MLP neurons of a small language model. Each row is named by its layer, matrix (gate and up: input weights) and neuron, and shows model dimensions 0-127. Each number is 500 + 25 x the weight over its row's rms, rounded and kept within 0 to 999. Numbers have three digits each. A neuron's up and down rows have the sign that makes its largest values positive.
After each neuron's rows, "fires on" lists the tokens most often at its 100 highest values on Wikipedia text that the model never trained on; "fires after" lists the tokens most often just before its 100 highest values on Wikipedia text that the model never trained on. A number after a token or word is its count.

L3.gate1010:485515503499495490494487522474478484495503542498499503498490532474511496481511495482497501486446492499434446509502531459493528509524476487512515513457513491515476481474532527511492534514536504522495451515492510511498487485470483519473492465479504499460518510461521497492482524538459510498522500532518496457483500493493542503503543496458482516499505479517503472521513536476473502536478
L3.up1010:516499514497508503475513510448456532474488486512471476541493500463518498506493518507493513499507497506476501498494499506494505510494425469490510518523505506498462497440484488533510474490508501516498537502471499541480481506536511464470520500449530494494496499492466522503520540512485484515429499495491473473473506499510490485483536479484530515499494491484451482515479440510527447516503
fires on: "|" 45, " the" 33, " this" 12, " a" 8
fires after: "\n\n" 34, "ing" 15, "\n" 11, " for" 5

L3.gate341:513532475495540467526510524503475553507537491488507468472521481517480489504512482501514521509491514513505537470532476495497518466515524504480478531493469486560487478499488529497466467473498488535526487489524513488456487468542525498470530512493480459491503510498569490514483483499493463491482458538477514516495475475506483482497500513519570487489495556495453455528515477508521468502531
L3.up341:488474467464494497534509500499458488536507536490474483490514514502462522529470496474511495466513510487528552465511483521547469472495485506459498471488525494521484513497473501480491439494500521469526507497478488497544530567504522493529475484486504485544507437453524498502542461471473480486501551504514516479476526501478482510488496464454499516526502538509500473516526501511532484494500
fires on: "B" 39, "L" 25, "R" 12, "S" 7, "W" 7
fires after: " \"" 25, "\n" 18, "\n\n" 17, "=" 10, " (" 10

L3.gate422:503509509474478479505500468493500533489516497510472452491511505487485508505503489518508529508510503457493535532516532486486493473458494505510503491525487505464511493521494501517521520516497543525484476524490496511509508517525524483506481543528529466490584520479506515501480540492464520503501458509485487531522507487532498491502506516470532505504470490471439490550495562588565484517536
L3.up422:484508454495497460504534493471456475513509515502498528518478535513493480513467488525513488534553535485520502524516533432484491530510525449509494539503510463482490564494452504518514503534502490488508513522495487517494540509508522509481488461513516496468509495498487503523512515512483550534460461506512548530480506508536520448477482515504507479450464483545491503510542477482484508505487
fires on: "19" 99
fires after: " (" 57, "–" 27, "-" 9, "\n" 7

L5.gate391:530449472496492461470497516485559528493527502455497492476528485513507492481428479458500530520529478528477527535521475535528497474496497473518516487482452469481491484519511507566496481487477517514513507481461467505459517523491506498514543475543469539496536498461533487500523427500504496477527488497472490508494484520473492530472487529512506543535501530534483485507477461482527491451508
L5.up391:516484499508518553490445491474468539468479525478481526493519527535527525512485496477469519511521527484499482506533476501503453502466524526524490523506507513474501493473547516487485469511482495504499468505499476479468515495499455489466459518508529465478474478514515478521492496511481519505495510486523488496489520491497434540520495514532514463484506491458456472478506506517469505491488
fires on: "-" 32, "\n" 18, " United" 9, " 19" 7
fires after: "|" 35, " |" 30, "-" 6, ";" 5

L3.gate232:520497472466520545536526521480540490541504467481458504514494523462501500474472493456524509455489489451447492465467507490472475476526506501507528487459502479529495517545533518508454506532512526501518522532521506492469490473511528527479500504475475459514474490494497507475563480492489451520489537502529495470490456507521463516519550470522472499544504446534471498524484489451515494520435
L3.up232:494508511499467497463492509472511521540507560479478491482472529509466508499521459478501538516472495484535520507460509507504540494506528475451497463506496539516538472502455534475471530475507544503501512491508510522463467475509474519451511525462524520560563482436492471526505495492520514494485478537470515476530501537504494504468500481477476511530501483541502456527508498503508457516480
fires on: " The" 41, " the" 15, "-" 14, "=" 9, ":" 6, " A" 5
fires after: "." 47, "=" 8, " with" 8, "\n" 5

L3.gate308:487487469513494518493463543480511503517498490473520476502485462466501484523500550464502502499507507444489497482451518515525511510515513481518525482491516435509507514512505508493514517470495516503534493545521490515504523479486524523485478505514546463489562499460503492476513477517480502512466468499521512536458449481500525500527534469489510522503487555517481491507493509472511525520519
L3.up308:504476499532502481520532516505502503529533509474521483508472460507526474479525489481499495561515512462494493525491539502499490584484532511535493489554513469536488540505524515497489469485483516492483466497550544466501494474482520519499535480525505495488514501446513494516508513507479452528526457517542481535440471500460467501469539480503511439502530491511478469498500491450497472486531
fires on: "-" 47, ":" 19, " William" 12, " George" 8, " Prince" 4
fires after: "\n" 45, " Label" 9, "|" 5, "-" 5, ";" 4

L3.gate556:466493488490512517508506527516521433517504529512495471498531520520495525505528491468506512476474499478447461541534477466461465471535561463443509502502490511461504543501468511491433456503551481523458499506506496499478512510503521461459481482506541492484535513481464501504535545521496493489461508539508508521499513494511496509483461534505497514543519468492477490512537510505529479529571
L3.up556:524485480494462513495539478481527539523507491485490510528496531474472515537497475517547508456505527514500512488506490517513500500513447534486459479483492517475535533542482498556500504484485497481499536520480483532490522524468534500506488507507534499544521501527555540481480471493486470457495520498501501495472467515522502490502529477501493472488471496490464456521475489561510530493492
fires on: "L" 19, "P" 15, "F" 12, "D" 10, "V" 7
fires after: "\n\n" 58, "\n" 18, " (" 7, " \"" 7, "-" 5

L3.gate1293:452493475481518496475498498499475514502467498514461507531520498474513492506483499474491531468513506497423521486533456563497508468475512447529518487494529486504517501430536515525491526506510531492496489529531531515514506512502530503484504474545495493459495556467494507506507513508468461566485479507506469502464517514575556498545515503504523498506524484521533478518496555517522511480517
L3.up1293:467489499511497492510497495542523532545466521475508465559510515518510473542502520515521505495549492497472521500446488550483474487501505497474464500508488514498478467489509496493527491513496531503480516497506511542496503569558490475516516567515490512486511492509478503522492504473515509517509487495537496497453476500516512557474464463462526482468510517503533505481508511486441484484525
fires on: "|" 99
fires after: "-" 100

L3.gate717:500506515472477481508484513510564523498463476452470515525501518480466498477467479513482501495530519478448528486485516516508488472483515472488481494446463509481516488547492529529490495485503531499473470488462528538475540495522481512505533507521467527505476558499480491535534512510547520515501491523504492483521499514534479471516515507480470487526495453580461506543546498463511501491479
L3.up717:498511536541465482481466484491499562531448500502501501523457524513494526527495479466523482533513510513493488500488531460467484505536484486552405473539502522495461498518512498481479491490523493493494531503498526509499450507504516502504502466489488514521529511527493469517506511501511489532474507510489501474480522499474520505507463496513537481443513490474489496506518517509477457479516
fires on: "-" 100
fires after: "-" 97

L3.gate558:528487485549510456477487486508502498516507514528451504438498485461493492522479478480502479447550467500492527497526516482541496500510475507493526448498518526494510462496476505522535487500537499466531469517473502481461511529541525525540486505572481437441500574539539492528476521482520505521509489512496507545465502499504493484475503460498514506522502525532519536520510514498465470488510
L3.up558:490519480524538479526473498510512462445484514489501518486475501491434509505500537528526500489500489525513481486472438509487515493506485504469536489515502492475496485503524489530506484488545528439524467490456487484523469500516485564513498507519548502446491516514496464508446471457474447505500464468490490448486543524498477494470498521499458499520529449539511504567493509505473478474497
fires on: "  " 46, " Court" 6, " season" 4
fires after: " |" 52, "|" 9, " Supreme" 6

L3.gate311:505488487500480434511459474482554512479537483455457541460459506470479519520487542518508476511519458518445485502490498512469506455511479521458506508515477509523456513485527513495512487549540509487482522511513489511485512538471497503519529513535433450494496552483504518517465504499560492495431518502486496520519510469497533485484481478508534460470489493554480540511491530505506472496528
L3.up311:506483480508492463516499479494482541461505525463480500518495492546489503503488515531497522478562491495529472506517500463496541526493477510461474569475495536491455551476544488509476497509505505509487496536492476513512536516519476511496505478471501490496539507501522523507468518525495503487519481498514508436473469498495520506475501475563534493482457469538461523507501496517476480514507
fires on: "|" 33, "year" 22, " No" 6, "p" 5, " 0" 5, "00" 4
fires after: "\n" 33, " |" 20, " Good" 15, "-" 7, ":" 6

L3.gate1284:526468516480517506529503508525512437526511518544478514481493489463488536519454522516503476486520509453468505503456454507520497503516458475507503486500510502510501498534497494513472434530497503539501456507506517495471527547539544471468548529540502449473535505550528485513515528492462510466490509493505505567473469493541541500471541489504479499540463548530524512493492487507478424500496
L3.up1284:503493510507455526482492510510490501481550501516469521516506530515475468502523463508549532454480521492508531499492480454519461453460507472537495476495455457497526524519554489503465488508501486484498507519464502529529524493474511483504517508491471534527505527498429503458493496578473482493501478498483484460501465535475491510489451491532457473562530494516479477485492545512503482533484
fires on: " the" 71, " a" 6, " elected" 5
fires after: " was" 33, " as" 21, " is" 12, " became" 6

L5.gate1159:519535538501489542498531487466559460495516468476531515461473538557502509460543521465539526500483497515485487539492496484502564475507477485454485476496499440510496483496479525484493465504468486480490512468441485488513477485482492532532492524526479512494517491461523451527520511540505507491501514497520468441521518521485505456471549499525535470493498500545453514525524505478470464485480
L5.up1159:507531523497498517448470513515526529487489503533489491530516475510520530533471517504445496482467553515499494480500507508493475455519523500527499512476509526538497517481504494497553532460517559517466481504513523532508499495469445514492496449502498457479481464535494495481460477497515509504543527541431490494509494496531493521534493512520527506542504514488491474537522506543512507540512
fires on: "-" 82, "ing" 6
fires after: "-" 63, "|" 18, "est" 4

L3.gate1225:527490442501495511513506515497477548515520474487490532501533470473455486509490463512504525477540534479489534513507492490486506518502522466507562491477480501475511518532482511506502458529455505513525508557493490516501485519484558473456457515519523470464501494478486533511534489514491503553470447538516525491503483516558515504489508496526489467525525451533503484522499523520527465518493
L3.up1225:457484495521537479511459429482474538517486510485526472508493464525496505535481510498480477512505531540503503491515511486535479477502483523508493458500482525530510469472490503526493511516440475547510500543460504510539477516498517475515508500453481478526540476521502508531470502482476523543473513521498477531498497483526500510546466473471474482464492467452453475534547531538519510554510
fires on: " \"" 83, "\"" 11
fires after: " |" 32, "|" 13, ";" 11, "-" 6, "," 5

L3.gate115:477505524494534485545517488446514502499493491466488513491467492473518483532552510503540503524517466495464509510536506508498516468464524478491484496513514507488534497526500530537536482484521471495534521467508520485417492466508474548514523502543510531478494519468464500533486487540475468510519469520500508539488497507543511490528473486514512510487517486514509475520469511563509477426495
L3.up115:480507543494507459507471481512507486499524456456501478477492471504461482515503541487476498533515502490495445497539458526508486534490502533485511511504474447508500559484477529447515466496502516445516489554519459435488505468513472534493533543501499502525507531505547462525476491476503438545518504555486508457516460490514483501476461503533536509485465500494475540492538541476490510500470
fires on: "  " 92, "-" 7
fires after: "|" 68, " |" 24

L3.gate335:478508489518533493519546490513492502482534501500525508514540469462521505489441465471447498487532481472509486479521494505507512492504517512491516503505514503538512474467478502456512503523519483475529432445490457460510499483484497469510505511517501490506515542518508536466486506523525504493469439542486470507510499488496488511498527500476548492498432471522477485533528464522462515536498
L3.up335:504477490549539517496494529479488529491539483453492498451521493493512512504534491464475491513479495521499432508483503457489526513521484530512501494475486525494531504499455478503541490497483503512501477478484495496464483513509531534503481539543466541459487480510516514480468507467527559452547477499475480456518460473477489480489483516499487566505514471512454512456529487528480462459484
fires on: "N" 47, "ination" 6, " called" 6, " qualifying" 4
fires after: "″" 29, "°" 18, " exam" 5

L3.gate371:517485505520478482517479498460524505489504523481580505432447556492438484511463561479519514515517508456496470471485494519449527460505517479503515495484468519496465483490500526509515509500501487519549472545532476466519530478535483507506517499520519475503493561444465529497496513496495514504502491459507492524496509468538481528457493538482536487496508425506511484524462489484497502545515
L3.up371:512497428454520510524500485506501495502491490526496483479468524474483499528518508485499468516507502526521551502492500467495521486526517517494537526512525466533455472472458468506523517506461558509478502500476502535549464509486478464520476484486460529528491496489475532477485518465486555517520511467520520462506497447533536497479492465490522483469502480516458530524489498511492486478499
fires on: "|" 65, " |" 16, "–" 5, "," 4
fires after: "\n" 65, " 10" 5

L5.gate365:479514478501498489471453541483537518495547476470509500497494491528516490517470524483489520516529499479492555499510504553485534480499505490507455458494475505493487515555519530504517470519466458510512475490450529528464501494514507495523520548526458512471507483497491519484489488497482444511524468522472529479511520501492463517440491527514491519515491517460510462528479522550476515506491
L5.up365:510542501514474513499508499483529472516501492524499511491489491459477472520470480485508512463448504498535520465492469508552515512494495484583562496536529489488452462475500479535504505504479512504464474501486472513486496537543459460495495503505502503500506457518488519517507513505514478494464511524508499497523480507503466498522507506474515548509486468476492511532508538512477476504485
fires on: "-" 53, " heavy" 6, " at" 4
fires after: "|" 37, "-" 16, " the" 10, " in" 7, " of" 7

L5.gate176:528516517477536507492507474509467539465506522483505565499523524566522488489479520489510513488522450502528463495496515451533501455497518491433483515496459528549503515501493485502456495528495534480461504515541468520533524515483513449536533478519483530530422535504485501479490483530487497472549473473485495484463537442470482523514511520536499461529508496515469476523440481499493487488488
L5.up176:528485569489539504499512505535486506472484463508471525539507482518508558533501518489520505477501504471528528484515485482486532454478492485486481519517511473519486483517528493442500474483475541497472491464529463509519471511530492532476487517488531482527470486516538496512465452518494517497495512527536511500487493505526506512470500460435484478501512481510487533521499479510494534466495
fires on: " |" 33, " %" 11, " ±" 5, " 100" 5, "ta" 4
fires after: " |" 33, " %" 13, "0" 6, "000" 4, "No" 4

L5.gate907:525463479515476474485519482476502479462486544505491510502501522498524474476496519496463540494500497477485525496477526506465517522540489475500512500512529510517438513508508484497499513484500497493459552498501519506494506526531466449482552499530488472513516476487504469502475529494518487534479504513492503477519515512478470508506538516499506516497518574494484459507498524503544476527509
L5.up907:511497473491519491485521490466532539517561495455472489517498491521494515509510510450538462522484526494497466456493574504512547517558517453502484495493490462516489493529516521468503504460496465533477517480527505499498515496466505483543482481502503494511477519502472527501536524510495466549480534520513518495521485466492505505536511508534482476470515461482499468491504485487532492515524
fires on: "-" 63, "\n" 8, "|" 7, "\n\n" 6
fires after: "-" 37, "|" 26, ":" 15, "\n" 8, " |" 4

L3.gate676:513491551482523522493543471530462478508512535513490535462487466507528509523510493542496507493525465524540490553476470503457512529481473464498557478454470511483504459534495499480502463501486529509498459463500513537463540494514543479451513515501470513511456511523484504498545511521505479509477559450524493535501477491545515513494564513509450464460474509550482583474507507504551481466533
L3.up676:459565558427489537516499507485525475485504475533468521538502561501547504505502483494520488520503460531486526514515461525445522493519482491467489517482484463498529498500488488472457512469508477518517521483501475509515486504500467494533498538494528540528491501517513520517514553509480468504496499524551471553522436534546528480476459483505487486517464518527492519506495505545490510502529
fires on: " a" 69, " an" 26
fires after: "," 55, " was" 20, " is" 16, " as" 6

L5.gate434:450517510505506528495541515483512493505520508488511478465513514506522530475541485530505523465506517500462526526514528519472481499510471445495501463464456497457526497517509554508493526517453526476488480512476531496476562482500529494463493550520497442480493503481524522513493509488478464514529491513484508522492491481545467476495506501538494516538491510541479435530506475542515510500516
L5.up434:485500475528540520466541528536515519512541504472521490476465513535522485498470524496534480486532520501513508508493473481484535487501532506450473516527516495535471515539448516540451496453506514515528498504487514479544496534513554464475518502513487512497484461529489497526508462521491518471526487495517506493488519495478480451505507484513516544508512468520507519494509553484520524465485
fires on: "G" 30, " Upload" 19, "d" 11, "K" 6, "Per" 5, " a" 5
fires after: " |" 20, " (" 13, " Je" 9, " \"" 9, "-" 8, "\n" 7

L5.gate171:468478492513469509483496489456501489509481484499478560507479501505492499462462494490501488516514470497474486555541476462469505449492520480475480483548518483473515453530549520497517517545511446533492471475490485477470472534513481479516463491477513466472536512549518505499494463455496498503493498548501524499476539512511511518487497501515520512498480497543511502524515507480570497474574
L5.up171:491438504520479513499505456474540463491571494485505531504521540531525479485564464478514484480474454495481497497480525532480497483511517472464523516517454504509528485544490518487517543514500493520532466501493499502499483529484474514525530481462460506512497498478496468515514417488484478482496512515464496499488487475503498500460491541488514493486493443518537462512508537511507458542504
fires on: "M" 42, "T" 18, ":" 8, " M" 6, " m" 5
fires after: " \"" 28, "\n\n" 15, "\n" 9, " (" 7

L5.gate473:505484507475495523508515515501535496547529515488454501500524498498490596457510510503521500486530506487530513468546466532467508500501500485468544486487452509538483503476538482536470470475518471498489545460465485493503490460570520493481491495506471502500527504510471516540520467521468493505524517507486525486525496483438486522445518534474497491491482491551489473493489487499524515480524
L5.up473:459497486477525531501445516478523500490469470489500518458513510498551524476488537506486520479490499522502488490503468488531495490465453523511510502475504475531447488482477508499481457506496519561503510532471492489512471434524498511487473536507498492523542538503534471516456505517492480500527556484475473517454472485500522472531454512507498509523499442512462441492523513496451506505513
fires on: "\n" 20, " |" 20, ";" 15, "|" 14, "  " 8
fires after: " |" 29, "  " 10, "|" 8, " 5" 6, "-" 4, " 0" 4

L3.gate9:497533496479498475457489482493513476495465497481487504509478512492516499511532493503512539538507409506465479530480491509473541471474489459459532459490471522507473516456519498482522539536536523505491497495531499549509526467531501490531518530482498483522535522525499516510462527512492484512489496503499477471523509507475504546519509508541476502476493494511519513536471468517461519538496
L3.up9:519493480532494460558523501477527527515447477528495519544516517516474500489490511458513451473536519516469507404484495512486494515526457522511470485500469457493492491504530499515474477507463538474534535504471504555521467491538439484483483533511511512465535508490504519507465523442500489461510497522514540502464514466462539525448500444480503476500497465445476499481519473514473513507556
fires on: "-" 64, " |" 34
fires after: "|" 48, "-" 16, " Votes" 11, "." 9, " Year" 5

L3.gate68:508515453455510478502510499483522466495551517483497516523502496495495488440466465505522465497503463488496508506514494503489501512533497475525492472533444504546496514460518504481463489502524463529459446536495535499504493459480503506549484496492484509473488501494518475454492471491495501509572483464513509494501487525499530520547537485474490447514530504502519500509484509506488493520542
L3.up68:510461515510484528471483496477479486505487499497550496530460536514473496447513480488505546494522522496539473493465485482436481525508456469456489500461467468499513474502492493513486484531538508519519517491511514470506485509507488555493487577534570476496450500488517519494472480472494487500458529478483492513463518492478485484492489500553481508541524512513522494518485505522503475484500
fires on: "The" 48, " The" 44
fires after: "." 42, "\n\n" 37, "\n" 8

L3.gate783:474500524520483457506451518505472517502506532477456466459508499481519514478472513471507556496548498494483488514532512512491498467523521516543467499482473529493488531518520514507495463508492431498514459482558500509464528493482555499522509504567469483499488552484485452476517484511502471496504486502512506521484492488511491490513492477493510483504509504503514469485486516522502499502517
L3.up783:522516489525483549459492532506513454501548465515499508480525544506508497524523539493532524517507475484519498508511482489487523487534508467482501520532517481474493505491485458487484467511506486547502552445497513461496522526539481487519445524469494499510547477481498512487511502496532508484505540520519560484475471521498502500519493445491539451457508470528522497491488514502480525499509
fires on: "|" 75, " end" 17
fires after: "-" 75, " the" 21

L3.gate158:467422517516487490539482482476474505551538520490521509443467533475488542506505543515544505510492487499519471538556504465510480513545528507480526470518501485537490525490494514484523482505502523484522477480496542477472474514491497469488477486483493507527493529482486509495537522570462474518508474516516537500496528505516536484526575516505482463467511536525503511509543501563487489461462
L3.up158:499532504523531460535508511490490517481482509487488503485535523482482479527480460485462522505517496505485517518496536489472494479518548515514476499478477529506502537457467483505560424504465534472531469508513516532454468499527490543513501539511529544520482497475479523472505487516538520497459477499512505506432534503499476500492472474516495537519504542491546514509477502519548494492528
fires on: "." 65, "-" 28
fires after: "-" 25, "." 14, "C" 10, "A" 5, "D" 5, "N" 4

L5.gate1141:487485553490498530450505468493501422542516499491514487507455480479485520449459460470493523507503503502501458492486515489496518477525496488499481525517444499528460494523508486478497477544496501494514494543487485527492498507496516542495475514476519487488502525483577463492473500503520524483477490441523495510551489458498465494469482454483500518505501508496508498505491498525538515549550
L5.up1141:501464467473541530523526506492516494525516495500537483534512478466496500498523515507507532518495506473496516522481488550492511530470496487513523454485504419516487494467535498521481494565504494506504498467466512505482519486517538525538538521454516507500504500463513492537489502488488519474478483525500516482468457497518527550499515494514486505536531455489469543517510502528494479505521
fires on: "|" 79, " |" 20
fires after: "\n\n" 56, "\n" 22, "." 7, " Rank" 4

L3.gate58:498472531487514516542510520514511572499473520516491502508520523491519491461520505479493511510494492469486506486552477522458514499496518474522489459490497529512528537482550497479486505514520568529487497448485537483489473495491492495528499498503491457526475487485518541498533500537528508496500488491482477485495509543528511497512457494505540477485481537502533502506547482535494475532528
L3.up58:504519493520505496477522498508554500484548492545489502514479527488490458512483519499507506478529512465496502508515529498464508485534519489511494469517533504489522502498510476523524471502511545513499499526489506479502479469479543493529506475459463476481537499518491525432541484440479468523527497489510484495507468511537513498483482487494512472469547496510487522531470511528478454554490
fires on: " new" 28, "ve" 13, " original" 8, " old" 4
fires after: " a" 26, " the" 21, "ti" 9, "-" 8, " The" 4

L3.gate719:477487513532506527473574493505519507481508501486504515512462513474500537499542520522536504531504499457490455495515480470468505569566476457520474536508504541515474514467497469515491463508485510513481496491524506526509479510522520506490471486509515514525523506483529530486509501481493451485503532514519496509494529523495527530523525548476548462513467484512479506503504525513513503517502
L3.up719:531482489503502513528494503493485525537529479472492530521512516495476470482499485520556499498520442474545544501452450455512479526519454437435504508483464493522523489559512477520485507483508520506524484462517509485479514504513489490511492492500488525510525499487477492513483506478448482456467499498497476512494505493504452510485489508529520550546499522521504488536485494567519501451507
fires on: "." 97
fires after: " 3" 17, " 1" 13, " 4" 13, " 2" 10, "1" 8, "2" 5

L3.gate975:443523491490494495491491506492504524490504501503500530502512561502484539529505521480517484512519459518524555459509508517477478480534504492498479536440532498473510494516481528463494487542490536471529470533518491498471471477513506461484523471479501501492485502468533491475499517489489489512459531533464493500493522463515468538513516546491480522521522549489477510485486491489474517512510
L3.up975:463500447494523508460523523520474499497475484516500489523513521480455513477496467517477519473477549462521536505531526482504478493506486532494528546510538520545492485490492491500492502545530536466463500480527483533497524508509531493525509486457516479550464491499505475498512511453472440516505511522459481501501507474479525542534529519461495482512502493480510547497499500504502500498480
fires on: "=" 99
fires after: "\n\n" 98

L5.gate7:502529474490499495496481485489509501455508482478495482509489499492502486502499519506478532519534545474494492494536495528469500512469492472498478450493521482516519497509497520512520534434481498533524469472547527511522495481533511505504586515482499492536490479491498499482531513523476505524478519485478565485563519465542506545501507522556529475514514463528491538485496517520481466466520
L5.up7:484494498505509481494460500491506508532480491495515526513519485520541493537498478458502554474488508466492522485471520537542516482460497517528550455489508487475496502502530514528448490497475502509502499516476453523494521548491476453471516499470503523486503518505455512526510545492500514503530495470475479503470528437518536478534531462522520482541525526474513507493526487517492550465456
fires on: "-" 79, "|" 15, " 0" 5
fires after: "-" 50, "|" 30, "\n" 15, " ISBN" 5

L5.gate836:512545488462537497486477504486561516506497499481493487516500486503488486458473498476511494492516525483465530500510516515473513516479495523525483498477535493486490505496501495513480512491508531503489478494479531510497506495532479566528480527518520563451505518497507522469475488508538500498515522493489501480533482468526561475526510557504502528517509450522505478504491525519469530527461
L5.up836:521537453501471442527490510513502495457470513503503494505482495525509509515489513495507508503526464463483466549486507466540504561504576505527460540492497499466482490497531493504560517509492532500479507494497523505465500480517466498495448467545479487515524507499458530518510531551514541481511499499485490507497561492468474509493545489478492525452432456489520491481461498487481469434517
fires on: "-" 49, " |" 18, "|" 18
fires after: "-" 63, " GA" 5

L3.gate179:547492534479590485510511500500467461464505500548496518483538508479510532477499497477512525488492477437511505522495493497510551508513492491500526491539507506488480468523495494513456506515475502502511497500521507506459520477450511502490533538533522483542478521460517457498513509491491546497490519541493522515504515517533553517535539464522529506527501494527475467472482474509526496508513
L3.up179:548477477495493523466504505478542487510525508520472482499517471458512534502478482503527526529481478490475534479507503503515505509538551514495502494468506499530480475509469494524507502496514529519503522506447521499513529518507502447486491518527480543488444483492507501444463518468526520448471494502548492478472553466518537491548485506471504456531515510465505518468502504488516521484462
fires on: "N" 28, "|" 25, "St" 10
fires after: "  " 25, "″" 24, "\n\n" 6, "°" 6, "-" 4

L3.gate155:531441507504467513474513513468553475459508493497484499477529473498523522496478546485481541483560481520499467509485485548486491505502500499485498533495491516505510554491526501507511475493485494511517501493486490492520494482525446502528501486554490496483476500507497498474501503496507471506500523504473477525472492483538499491494499522503507522502465489540490535531478495527489483526477
L3.up155:509516523558545523489531487478502515469495477487526493469522496512527453455509489520518507477455480531470504475531469494504487509448481480512577476514506498498495499534487495522523481522449478472543488455476523520496491502506511513512488503500475483463517503462466447489491441545502516479496514508463483519451533504484536526490527517496523528535508495528468494504488493494528524512486
fires on: "." 48, "-" 38, "–" 14
fires after: " 6" 24, " 1" 16, " 2" 15, " 3" 11, " 4" 11, " 0" 10

L3.gate346:563519473506464504469485555488493513501511468499490514497486516476494566532513519499516471500500514511486527500471504505510503462512503460527520502447492504492491532559470458528499461471488507432496526524492516553485500490475513485528476491481488485491517520497498552496527455506483475506518513502517474467491429490499494510476486528529516526511502476506513492528477492500532483482491
L3.up346:495493541476492448511489481484474510455498533485496481498509476530532506509497536465489536513478512451453457497469516475453519531508496488524455511543514468498475506537508502523495478532466416511469474506553484525518518507501510461531500535503507523488521541500490507505455478485513499464508505527503493522491525483495567476474532498505493471507518491487538469515566520489512502515486
fires on: "-" 14, "I" 13, "N" 12, " 1" 10, "A" 8
fires after: " (" 27, "S" 8, " |" 7, " non" 6, " under" 5, " U" 5

L3.gate939:505522529523496494524440486467529564527526543499499509502516514501511527474462522509500518484529453468475559482534539521486537513498475527497502492533492532512504506521542496526480447458536537518524534479476469531487524530500476477524485510464515452475533526501499488518482490477493481505501498492534540480556496504487499513492493482490548468514486465525486501541536507518493530467512
L3.up939:467537539477488519558472479492525514538496535481512483535493512525487490544462498514501475488535532490467511492541470531498545477451515514490493533537481511480526521519511512530483458493540512518555468506511445501489500501504460523531499521539476477456527489517472476457463469466522497494498494477519492475529478511516506515473499481500520437494509439542476507476502503495497476488518
fires on: "  " 94, "\n" 6
fires after: "|" 52, " |" 48

L3.gate1172:501501507500526462508511478464504547484505557503486479508475485482557495551492468515532527525515509475461519497532520539474525457495483492546529512502508517544502501470499532507519466460504471512502527510540489523424472510486510511512485493495488498495552510462488496484554479500500519512462470527513463489500515494504557503510495506520519513485489519525490514508491514502522473481487
L3.up1172:446476535514471479481433472469528507513555548488506501512521534505496485482489525499492488534512484506521542482535454510534497492513531487532507523509471498515479517486508523482480473472515494533544533480526466469526549521470473431519512527515473535532523533484467500510509498487568507493511515537497484508499509485526507453521514490517526486512506536490485535531522507488497511506516
fires on: "  " 93, "\n" 7
fires after: " |" 92, "|" 8

L3.gate576:501522520484451492521539505497480558511524487506481513541543456479542553500482457498549488503539500507488490512482494474513456482499544477479526500533501480541506501485474494477511490454508477536454453483460507473513509485539501493511518561501477426526495521490496551500478455480535481475507490501533531494507487533535460509492509496497523474512484517534503516493469469523503496505554
L3.up576:476487491542541512507515473475506453471504469486492538485483453500473516507515534535545495501486539525520533501483475511467454533516477479511464465490526516500479500453503536523503503505463518520483506516495523484510512520511516499497535524509494442502525506472510490529501476492486444490488479551478516540497509426489483510463479447495482476495505538517514527502515518534537469526517
fires on: "T" 29, "S" 17, "s" 13, " t" 10, "Ch" 6, "t" 5
fires after: "-" 16, " (" 14, " \"" 10, "/" 9, " W" 8, "\n\n" 5